From a checkpoint of a small transformer trained on Wikipedia.
Architecture: LayerNorm before each block, rotary positions, no biases in attention or MLP, untied embeddings.
MLP neurons of a small language model. Each row is named by its layer, matrix (down: output weights) and neuron, and shows model dimensions 0-127. Each number is 200 + 20 x the weight over its row's rms, rounded and kept within 0 to 999.
A block is one neuron, or neurons of one layer that tend to fire together. After each block is what it responds to, as a language model described it from the Wikipedia text at the highest values.

L5.down19,215,199,197,215,204,232,211,226,176,203,240,183,200,184,203,173,188,205,185,208,229,219,199,208,178,173,200,192,169,176,209,195,195,179,211,213,182,189,198,208,193,193,214,224,217,171,144,190,197,198,242,200,227,238,210,211,176,236,180,179,185,216,205,221,192,197,212,194,215,189,163,177,193,200,172,190,187,166,194,207,204,189,212,188,251,198,219,191,186,196,198,177,203,223,179,215,215,239,193,187,203,200,212,191,180,193,209,183,216,170,192,222,188,243,153,181,233,202,202,165,204,210,204,209,184,184,227,213
L5.down291,222,215,173,245,187,196,191,215,241,237,201,200,171,175,192,197,140,215,191,208,201,179,212,233,206,222,200,224,209,211,185,195,144,188,191,161,210,183,228,205,209,209,197,162,217,194,198,181,215,209,239,183,190,185,186,236,187,177,217,146,180,193,199,214,205,215,201,209,225,195,192,223,214,216,189,219,193,200,203,168,180,200,204,210,230,206,183,187,204,235,186,195,212,193,149,195,241,180,207,213,227,197,207,211,193,200,186,191,188,178,221,232,210,209,169,173,211,174,212,180,230,205,141,186,178,214,189,182
Description: First sub-word piece of a multi-piece proper name, often a surname after a given name in tables or lists, such as Pic(asso), Ag(incourt), Fut(ebol).

L3.down273,194,207,155,229,197,198,210,176,199,158,171,230,219,167,161,176,210,203,220,217,214,211,197,181,175,193,205,204,207,185,181,189,204,234,203,188,252,173,174,216,188,175,207,235,214,207,214,177,217,228,198,253,204,221,203,218,225,206,208,227,224,220,223,191,204,176,207,179,218,181,179,182,203,237,133,166,206,201,183,167,207,233,196,185,205,182,204,167,206,196,172,180,211,198,190,214,203,232,218,242,190,223,184,236,193,157,202,219,237,204,197,193,205,229,173,206,184,205,230,224,195,168,220,179,191,218,173,180
L3.down490,205,195,167,172,202,180,224,202,202,214,191,183,206,221,173,166,195,196,215,173,251,200,193,216,212,180,223,196,210,191,165,204,222,197,202,209,178,204,238,172,183,194,215,238,198,212,215,204,176,195,207,237,242,210,198,156,178,201,193,203,231,206,252,200,197,192,233,191,175,172,203,168,211,174,211,175,162,193,207,181,208,217,205,193,200,189,221,180,201,206,214,159,205,173,202,198,174,221,197,229,194,191,152,218,191,198,202,212,248,223,190,183,181,187,210,228,196,168,190,170,232,171,188,205,171,181,209,164
L3.down707,181,235,200,184,169,188,209,194,131,201,215,200,213,191,195,217,189,214,191,142,230,185,205,212,214,188,227,168,192,197,188,198,207,194,200,145,155,212,236,183,144,190,209,186,200,209,174,225,188,196,228,222,211,207,198,186,240,196,171,198,242,204,217,201,203,214,214,199,214,187,207,173,205,192,257,213,186,193,196,192,219,196,165,168,216,210,227,197,185,222,202,182,212,181,202,188,206,186,201,206,194,188,175,203,190,202,223,210,165,195,184,231,202,217,227,191,246,205,197,183,208,191,191,205,201,196,225,220
L3.down1331,174,191,187,175,193,168,191,175,158,186,217,203,225,176,172,213,171,187,194,143,225,202,195,224,215,193,182,238,206,203,172,202,206,188,199,161,217,242,219,163,179,173,184,211,196,229,192,222,207,206,236,232,230,190,227,189,190,205,173,187,215,216,238,195,226,206,203,182,230,209,201,200,189,217,210,193,183,171,224,210,231,224,197,197,231,190,193,189,194,186,202,213,209,180,215,226,199,230,187,211,180,220,167,209,198,224,217,174,194,189,179,183,201,186,189,231,236,189,178,184,214,198,198,190,195,187,201,193
Description: The surname token, or its first or later pieces, right after a given name in full personal names, e.g. Phil King, Liam Miller, Christopher Marlowe.

L2.down49,180,187,197,222,206,209,234,187,189,213,197,216,198,189,204,186,216,184,208,198,195,206,203,227,207,173,220,187,204,218,211,196,187,184,234,229,214,209,232,201,199,194,189,197,206,180,228,191,196,222,217,197,188,193,204,210,202,209,177,202,218,237,204,212,195,212,223,205,195,183,194,216,212,208,229,182,215,177,191,152,154,174,169,223,231,192,175,245,202,223,202,220,191,203,199,186,178,225,198,211,175,161,223,216,202,218,203,209,195,247,188,187,230,192,193,209,186,197,156,196,160,151,209,194,205,208,175,170
L2.down161,214,182,203,214,205,181,186,207,170,186,196,195,163,203,216,163,210,217,193,195,229,198,213,180,153,203,194,229,200,218,199,179,195,227,229,201,201,186,212,213,167,171,170,178,196,232,193,200,179,198,210,160,174,189,171,192,218,202,199,184,217,214,162,182,201,209,168,202,189,201,209,205,202,212,188,194,218,211,219,245,172,220,191,212,212,166,202,182,194,214,184,203,192,192,222,224,209,218,175,254,169,179,187,218,170,182,178,222,200,208,190,188,177,222,243,171,195,197,200,200,205,175,193,205,190,213,193,205
L2.down337,211,192,215,204,215,218,223,216,208,219,208,200,200,228,187,193,215,244,205,204,195,211,208,201,181,176,189,216,200,181,185,190,211,218,172,215,133,184,203,190,219,207,237,182,237,239,181,198,206,168,182,184,223,191,206,228,211,178,177,220,211,211,202,197,182,197,168,215,221,203,233,194,162,179,208,212,181,236,199,230,197,215,175,194,188,201,170,201,181,172,165,209,221,215,199,214,196,200,156,204,154,243,174,209,183,187,212,174,205,163,235,202,196,192,193,208,163,202,196,195,181,221,194,181,175,203,177,213
L2.down387,209,215,178,223,183,194,222,190,193,195,185,197,190,177,169,206,193,176,143,184,200,204,175,216,213,198,202,217,188,211,221,223,192,190,198,197,215,218,205,201,207,183,209,202,211,206,200,167,206,164,212,190,232,202,228,200,207,212,187,182,196,200,173,215,196,218,199,199,226,206,176,204,231,244,219,164,183,171,205,197,203,166,220,217,212,221,206,216,165,192,188,197,197,218,189,220,225,205,201,208,166,212,228,158,173,206,203,237,209,185,201,220,206,201,193,203,200,200,147,200,202,198,175,194,188,194,200,205
L2.down449,230,187,192,197,210,201,197,178,165,223,230,215,164,227,241,184,188,195,208,155,230,190,205,193,257,209,188,185,213,208,205,208,223,185,226,211,174,183,211,179,213,183,209,197,205,223,207,194,206,183,197,248,197,174,154,211,215,178,173,221,173,185,192,216,236,204,186,220,191,217,213,190,194,180,192,188,171,213,203,200,201,201,241,182,214,193,187,214,194,160,181,183,220,194,184,208,190,211,213,200,195,214,209,208,210,196,210,236,190,169,185,209,190,203,200,239,197,244,205,191,210,239,191,189,189,205,143,207
L2.down781,207,215,163,203,217,166,176,212,233,203,200,184,193,221,197,223,153,181,224,159,175,197,217,227,224,227,176,232,207,209,196,206,228,165,212,208,188,221,191,200,212,208,211,244,199,203,197,168,199,221,205,195,218,192,237,216,185,205,223,202,193,159,180,167,207,200,176,205,207,182,216,199,193,221,212,243,175,212,178,232,197,163,169,190,169,196,149,242,188,204,188,217,227,229,219,214,206,191,184,191,230,206,202,224,200,194,229,199,157,230,204,222,214,167,200,209,166,226,193,178,180,184,215,141,210,223,192,167
L2.down867,203,210,215,205,176,185,187,159,174,246,169,200,243,195,188,211,214,211,171,158,190,216,206,185,210,239,230,178,192,179,194,199,185,213,211,178,220,219,204,213,214,217,204,204,203,215,207,202,229,236,217,203,181,206,189,188,188,220,202,198,196,202,216,168,203,186,224,223,199,200,187,190,209,187,194,225,191,185,176,203,222,174,232,191,245,188,152,210,211,177,184,222,230,192,197,191,169,221,214,212,222,153,222,214,192,201,180,204,195,181,226,244,217,207,195,207,169,199,233,187,225,189,196,222,177,221,229,170
L2.down908,231,146,200,207,240,164,212,171,164,205,186,207,238,185,187,198,198,184,194,240,193,181,219,206,209,182,233,207,165,180,186,219,181,208,230,220,172,180,197,203,184,216,204,199,214,229,200,185,173,206,187,170,189,193,162,240,210,246,216,190,237,180,201,214,218,161,201,197,215,188,197,183,167,193,187,166,206,229,198,179,209,219,163,221,182,227,186,188,192,211,228,166,183,195,194,212,207,205,209,208,190,271,196,221,222,201,229,213,219,207,220,168,230,197,187,211,197,235,236,190,214,253,210,173,236,202,175,185
Description: Word-internal pieces right after a word's first fragment, often in names and table cells, such as R-ep-ublican, inter-est-ing, Dem-op-olis, Sk-ip.

L2.down51,194,205,185,198,213,221,207,165,174,217,176,216,221,187,246,212,177,236,174,191,188,202,209,221,193,168,165,217,204,213,177,187,225,227,195,212,197,209,190,206,246,207,205,217,209,215,168,177,207,185,198,177,188,213,212,199,198,185,177,231,201,217,199,146,178,201,197,198,228,208,192,216,190,198,202,185,177,196,185,177,244,210,201,201,214,178,211,170,200,170,190,180,188,186,188,205,223,203,206,208,227,213,175,215,216,156,188,174,223,196,223,192,226,201,213,237,231,206,237,178,199,225,195,177,251,181,162,212
L2.down179,228,218,190,217,199,205,231,168,161,183,203,176,197,221,181,212,191,200,195,173,185,182,209,196,179,171,182,185,193,207,214,190,185,180,216,179,174,229,201,201,245,214,207,204,214,223,200,198,205,200,216,207,190,197,226,226,209,175,180,197,179,185,225,193,217,209,200,202,198,177,200,173,211,212,187,183,241,189,183,203,212,203,188,199,211,190,199,163,175,193,201,215,250,171,182,141,195,174,205,178,188,204,203,180,196,200,198,184,184,200,241,209,154,205,226,177,232,194,212,170,182,235,200,197,189,221,212,196
L2.down190,210,202,167,202,179,183,223,176,169,213,211,181,181,183,164,203,195,173,224,214,206,211,217,191,224,180,194,229,229,187,231,224,190,197,178,201,168,223,209,158,188,209,153,222,184,197,202,203,185,180,206,194,200,205,200,175,202,196,194,200,206,238,220,186,185,222,191,189,226,201,186,187,228,210,219,212,188,203,209,204,206,208,195,184,194,178,185,190,216,213,185,202,159,211,206,184,176,177,174,198,185,202,227,217,194,185,216,227,215,193,182,203,204,223,206,185,190,162,242,180,201,183,194,214,198,210,171,227
L2.down249,201,233,215,241,196,203,195,175,189,201,166,199,240,192,179,199,200,205,174,179,188,199,204,215,160,184,196,210,195,222,187,184,187,198,191,148,215,223,156,181,213,204,180,166,181,232,178,201,190,225,188,193,183,206,226,166,207,208,190,177,157,147,209,197,201,185,154,190,184,197,243,220,200,207,175,225,175,190,209,186,182,162,217,223,178,214,183,230,175,215,229,220,229,197,192,210,193,196,215,224,192,196,188,188,197,234,245,248,200,200,196,192,201,180,187,180,210,218,189,200,205,207,203,193,207,237,209,207
L2.down354,218,202,178,202,191,202,190,200,206,171,210,205,202,205,227,195,203,139,221,214,187,209,172,211,204,192,206,171,216,187,196,177,213,196,222,226,195,192,212,215,225,216,166,202,179,227,207,196,188,176,183,201,191,192,203,161,179,203,187,197,246,249,186,184,187,198,191,231,220,198,190,162,223,196,185,228,174,208,169,185,198,225,232,191,227,213,232,156,160,174,189,192,193,212,193,237,194,200,222,185,229,179,170,185,207,178,206,243,180,215,185,207,230,232,238,191,224,189,224,188,186,214,171,200,232,185,189,207
L2.down359,224,218,217,204,211,183,243,188,191,185,173,208,210,207,214,242,186,157,199,207,171,199,198,164,194,196,228,197,211,193,161,230,215,192,177,214,194,202,243,182,234,201,193,191,227,216,150,170,185,213,192,234,183,202,221,195,217,210,216,169,149,162,212,166,188,248,168,205,208,202,202,208,176,183,172,190,180,199,200,217,160,204,190,195,167,189,231,224,197,179,202,200,161,211,184,179,179,190,211,222,214,223,235,215,211,177,184,214,197,165,201,223,202,200,206,182,213,196,177,155,207,197,178,223,177,217,164,208
L2.down454,207,207,192,198,189,218,204,211,215,179,222,212,185,199,215,221,162,190,202,206,194,198,211,201,221,204,176,192,204,207,251,218,199,199,219,213,168,208,186,187,212,188,183,263,265,197,193,204,242,234,163,213,215,208,214,185,215,211,193,186,235,195,200,219,190,165,215,219,203,239,175,188,194,225,198,224,173,190,178,181,184,189,129,181,231,190,195,169,176,201,180,190,201,190,214,199,199,207,198,209,190,212,212,209,198,167,221,197,151,198,199,194,212,201,204,201,210,231,204,219,164,211,198,209,205,198,190,182
L2.down1232,181,222,201,187,202,188,175,195,173,175,213,195,177,181,198,183,187,210,200,173,168,228,222,200,188,175,174,181,188,190,193,225,193,214,236,193,190,219,232,196,196,185,199,218,201,221,180,220,222,196,216,202,184,208,205,208,200,223,191,187,166,189,236,179,185,182,168,221,194,196,207,188,178,201,190,223,185,185,177,178,219,225,176,197,190,177,198,203,169,205,186,175,189,195,255,239,198,201,204,178,175,214,173,224,204,209,203,218,188,193,175,197,194,218,190,241,173,221,154,141,234,188,219,208,195,228,229,203
Description: Middle tokens of multi-word proper names, mostly "of" in "University of", also "Republic of", "House of", "de", "van", initials.

L3.down28,211,215,207,168,199,211,239,191,228,205,221,216,203,193,197,187,202,194,198,201,202,215,232,186,193,182,176,199,161,193,211,205,209,193,197,187,185,197,212,207,191,213,204,173,243,200,196,202,157,199,200,186,168,176,202,193,176,174,222,200,185,181,166,198,197,204,184,207,202,209,215,212,221,176,209,172,217,157,176,218,205,230,202,217,193,156,202,174,219,189,188,200,227,175,199,220,168,220,211,200,216,168,195,214,222,203,210,201,196,183,154,224,204,191,209,191,231,230,193,206,154,191,177,196,197,216,210,199
L3.down310,180,174,185,214,201,226,212,190,200,197,232,203,156,213,207,189,235,205,211,209,182,224,183,210,186,209,196,208,215,196,187,213,190,188,231,198,194,186,172,205,245,196,204,179,184,204,156,201,199,194,183,216,187,184,224,189,196,181,188,201,176,218,186,188,225,206,166,189,212,219,196,174,185,170,204,170,173,198,264,190,218,216,225,218,177,217,230,179,210,174,185,211,213,198,196,174,197,151,223,179,227,164,204,209,191,190,222,194,181,212,197,213,170,185,200,202,241,208,221,185,211,176,199,191,190,211,176,178
L3.down734,206,212,175,211,218,184,222,188,237,175,183,210,246,246,226,189,188,208,221,228,218,204,210,192,189,188,229,199,226,221,202,191,186,195,201,174,171,161,161,188,178,207,194,272,210,191,218,198,208,199,194,194,211,214,176,199,185,196,187,211,191,194,180,205,227,202,217,221,176,191,228,210,209,202,172,182,218,219,192,177,244,207,206,208,185,213,188,192,184,180,184,197,210,207,197,187,189,205,204,188,189,212,230,193,148,196,162,198,197,228,206,164,241,239,209,215,186,227,236,207,198,221,196,192,192,240,201,201
L3.down1240,211,183,176,199,178,219,231,190,205,215,224,163,180,214,178,181,233,198,179,175,215,200,199,222,233,206,191,202,209,183,206,173,193,172,214,181,224,195,190,205,182,226,207,231,172,198,175,169,219,213,218,205,185,220,218,174,178,188,163,214,188,234,179,184,255,216,185,188,191,179,193,187,190,209,175,175,170,182,192,214,224,199,185,204,197,216,195,202,184,192,212,193,224,255,232,158,216,196,207,169,178,231,169,218,232,177,155,174,186,174,180,187,177,194,187,230,205,172,187,216,202,218,196,201,185,218,195,237
Description: Second word piece of a capitalized word opening a sentence or line, often after a heading, e.g. D-ame, V-ers, Un-able, H-ence, plus whole openers such as As and Similarly.

L3.down103,172,173,193,191,184,199,168,184,200,167,212,193,197,241,178,165,228,214,225,203,236,194,184,223,154,201,224,226,190,224,203,225,222,171,183,178,180,186,154,215,208,204,235,216,202,218,217,195,207,201,242,174,210,182,205,216,196,217,188,214,214,208,205,164,240,210,207,200,162,158,208,156,224,198,196,220,174,210,237,146,199,178,234,228,210,212,198,222,236,180,186,240,227,188,213,228,203,189,243,223,212,209,180,198,207,196,241,243,256,203,211,190,188,144,206,199,239,161,204,184,188,194,217,187,242,168,205,195
L3.down123,200,248,197,192,215,191,198,189,204,169,197,210,230,196,208,211,174,167,175,182,179,202,215,202,231,207,205,180,218,219,190,230,180,203,170,190,172,176,227,201,207,206,189,178,196,220,236,222,193,196,182,232,206,172,202,187,184,161,166,172,210,234,173,215,162,178,165,216,195,178,221,225,205,188,198,156,215,188,170,214,192,243,162,216,207,206,194,184,218,196,230,181,215,210,198,193,194,183,173,195,196,215,210,180,210,195,228,166,210,226,213,205,189,196,186,207,221,265,235,218,187,202,198,198,206,208,174,196
L3.down697,241,184,218,217,169,213,224,203,228,188,188,166,222,249,186,212,198,224,213,202,192,211,182,201,219,209,176,197,166,173,201,179,195,228,201,140,151,218,193,160,202,202,208,175,245,182,185,207,227,188,192,205,186,212,180,211,190,209,176,197,231,207,202,164,242,176,200,158,192,203,199,179,226,189,205,188,176,253,219,203,240,243,178,195,231,191,226,162,215,199,176,198,186,212,189,198,189,181,196,197,211,207,198,201,195,182,191,235,212,188,183,188,197,221,180,207,235,203,185,197,224,208,184,206,160,155,175,229
L3.down1134,216,224,201,192,198,167,216,213,182,162,214,202,212,187,204,167,206,204,188,199,195,193,205,229,178,221,224,163,210,200,222,183,208,238,181,222,220,213,210,152,192,183,184,124,205,203,164,190,226,244,184,176,227,202,212,200,219,167,186,198,224,201,226,221,226,208,179,197,199,193,168,236,198,200,212,197,170,188,184,215,224,211,221,198,199,187,193,199,199,182,197,169,188,211,206,178,184,201,209,200,216,199,243,207,196,189,231,217,216,186,194,188,201,209,246,217,195,151,206,195,202,181,209,217,195,175,187,217
Description: Byte pieces of Chinese or Japanese characters inside names given in brackets (蔣子文, 鈴木理夢); more weakly, "of" in institution names (Institute of) and date digits.

L5.down1125,202,217,166,208,204,186,193,209,229,196,169,202,202,179,217,195,179,203,172,203,208,180,172,186,200,200,207,193,178,225,162,196,231,184,210,214,145,198,166,199,196,225,257,230,181,185,202,215,201,201,210,208,176,198,241,204,203,223,193,173,227,158,216,219,189,207,198,197,229,186,217,194,199,247,234,233,243,208,179,172,196,212,194,217,192,202,227,224,217,223,228,185,215,196,186,247,192,195,230,185,157,214,174,182,218,204,209,224,208,187,200,175,181,188,209,183,191,147,212,188,204,196,197,178,191,174,189,212
L5.down1228,197,214,211,200,188,221,219,196,220,216,200,208,209,173,188,198,157,207,201,204,159,185,237,201,170,191,193,226,233,209,217,217,221,184,213,177,208,196,189,200,208,176,197,231,204,185,199,204,183,215,237,198,206,248,234,230,190,183,190,184,219,210,223,183,203,198,226,187,221,197,214,202,189,207,202,173,218,185,162,174,209,194,213,179,206,198,183,223,226,222,198,187,203,221,188,173,203,193,204,178,180,206,192,209,232,210,204,194,191,189,211,203,192,241,234,199,210,181,172,179,192,212,224,188,164,212,188,216
Description: Tokens right before an upcoming place or country name, mostly in, of, to, commas and table separators, as in found in, native to, Monterrey, Mexico.

L5.down325,201,190,209,223,193,180,216,167,240,196,196,217,209,183,192,188,195,179,194,218,209,216,181,198,204,189,200,209,187,193,186,229,198,183,216,239,96,173,223,207,183,194,216,101,166,228,199,181,186,237,187,238,184,192,211,160,235,186,198,159,174,228,181,186,197,202,183,198,188,193,185,173,186,182,194,193,177,215,182,207,199,183,180,214,166,196,227,171,205,207,182,187,175,222,181,205,198,209,204,202,207,213,213,236,195,237,204,196,185,193,196,185,197,225,196,218,197,236,226,223,192,199,184,196,238,212,201,185
L5.down1311,201,204,197,188,207,192,164,234,216,224,198,201,204,215,178,214,205,201,178,168,203,205,210,204,158,208,193,204,235,206,210,195,152,185,202,182,236,185,183,182,216,193,190,168,176,198,210,190,206,234,183,198,225,159,170,221,216,183,217,205,199,251,201,213,241,196,223,209,189,189,169,167,206,231,172,225,159,193,198,187,202,196,228,214,220,197,212,189,229,206,234,205,201,200,170,164,176,170,180,209,210,205,198,190,200,181,189,196,178,188,192,220,189,199,189,183,248,194,178,167,197,208,183,226,200,206,213,212
Description: Middle word pieces of a rare name or term already seen earlier in the text, e.g. Akufo-Ad(do), Melan-ota(enia), H-ight(ower).

L2.down63,212,202,219,202,196,189,181,202,204,205,205,197,198,207,175,221,233,204,191,141,212,197,182,218,198,193,198,243,216,186,191,198,198,221,215,187,234,170,187,171,221,178,205,182,197,203,181,171,195,213,186,194,163,244,207,205,187,220,178,175,240,183,227,205,154,195,213,177,206,166,213,182,210,185,249,206,220,204,201,211,192,184,199,202,208,181,186,186,179,178,217,177,182,186,183,207,194,172,178,216,172,190,177,207,195,213,193,174,236,192,202,207,173,191,221,185,220,199,199,203,171,189,234,204,186,195,191,194
L2.down167,186,234,194,207,190,219,193,215,185,176,163,179,200,153,210,214,208,193,193,182,191,172,198,210,193,205,205,185,217,177,194,184,227,192,221,189,184,196,234,175,267,237,215,171,231,198,185,226,205,172,196,195,191,186,210,203,181,233,188,222,227,227,202,186,208,215,182,204,192,195,208,189,240,206,204,181,171,216,156,210,192,186,232,212,215,195,205,240,209,194,207,203,229,198,212,243,188,215,211,185,180,236,203,190,221,169,199,179,185,187,240,200,167,200,199,202,176,218,220,182,215,203,213,226,214,162,164,190
L2.down500,192,215,184,216,193,226,230,183,188,208,193,220,180,190,200,220,194,202,242,233,197,175,200,219,210,216,196,217,180,181,217,205,194,174,188,181,220,201,207,194,161,215,217,234,226,165,179,208,216,236,229,210,206,200,172,185,191,196,190,217,203,216,191,158,198,212,192,237,187,192,186,218,214,212,195,199,193,219,207,192,186,241,168,177,208,206,250,180,206,217,217,185,172,181,186,217,215,176,186,195,189,227,184,172,204,218,184,201,175,153,189,205,183,239,230,185,192,187,230,199,191,211,207,214,219,196,213,203
L2.down719,204,246,207,223,208,201,192,198,196,180,179,219,200,187,168,202,227,185,224,172,222,190,193,212,181,215,224,225,191,158,160,207,195,186,210,177,233,184,171,208,194,232,170,176,143,202,189,208,208,161,206,225,204,199,191,205,218,185,158,224,202,226,200,228,208,164,161,198,202,188,230,171,212,214,175,209,200,243,187,207,205,193,199,177,181,191,201,176,196,181,224,195,187,222,222,197,225,198,250,187,196,189,225,214,187,159,197,186,180,206,184,229,216,195,218,175,197,210,174,187,228,171,214,172,203,211,169,162
L2.down814,193,197,222,174,196,222,211,223,165,205,211,201,182,203,204,207,185,205,206,189,186,204,234,214,217,243,198,187,195,189,169,226,195,197,203,165,174,200,207,183,200,227,198,152,231,178,208,217,187,214,218,194,189,198,218,191,190,190,217,194,220,198,209,196,185,207,207,218,241,168,241,214,199,182,243,188,201,233,199,193,205,196,218,190,167,163,215,222,177,200,209,160,205,180,209,198,200,218,214,196,189,179,211,202,220,234,187,219,187,194,227,198,187,173,176,223,206,179,209,204,185,172,192,184,189,160,201,204
L2.down865,168,211,217,237,209,206,177,219,190,176,176,194,187,237,175,164,199,152,203,184,155,207,159,214,206,208,204,176,225,176,194,211,221,172,180,190,204,219,187,198,179,199,166,218,164,180,204,163,177,205,189,197,244,190,181,200,196,212,185,196,221,203,188,170,196,177,200,187,209,226,212,193,203,212,216,211,202,205,173,217,155,199,232,228,206,231,213,200,179,164,211,200,191,191,225,205,184,196,224,197,217,218,178,181,182,205,166,188,235,231,225,188,182,205,185,194,199,196,208,226,228,206,182,211,206,180,170,181
L2.down1013,212,197,151,209,193,201,207,173,155,212,240,188,189,222,185,244,186,203,214,150,208,210,220,178,190,183,228,173,177,230,212,183,216,207,193,133,205,201,193,185,200,186,209,224,220,190,181,173,222,197,239,179,199,192,212,210,224,210,187,241,208,188,215,165,214,181,191,221,209,212,253,188,185,192,206,163,222,219,189,187,177,223,170,186,176,169,216,210,212,194,214,202,241,187,189,194,203,204,195,212,180,188,213,203,185,195,201,251,215,214,236,202,216,201,203,218,208,194,191,211,179,223,216,243,200,171,169,193
L2.down1320,205,220,185,213,207,195,209,180,189,169,222,208,189,211,201,200,160,197,223,210,205,223,189,188,186,191,179,185,176,222,162,185,187,226,211,211,198,205,199,194,245,210,187,197,184,217,223,169,201,195,203,183,187,200,230,243,182,201,191,172,210,164,203,216,205,211,214,173,205,187,193,172,199,193,170,225,186,196,170,186,221,186,190,208,201,214,176,173,196,216,170,214,217,190,198,225,196,175,179,185,215,228,190,225,211,204,209,195,224,191,208,204,194,191,195,207,206,189,210,223,209,207,219,201,194,170,211,206
Description: First token or piece of a surname or middle name right after a given name in lists and rosters, e.g. Carl Weathers, Marco Meoni, James A.; also said/wrote after a speaker.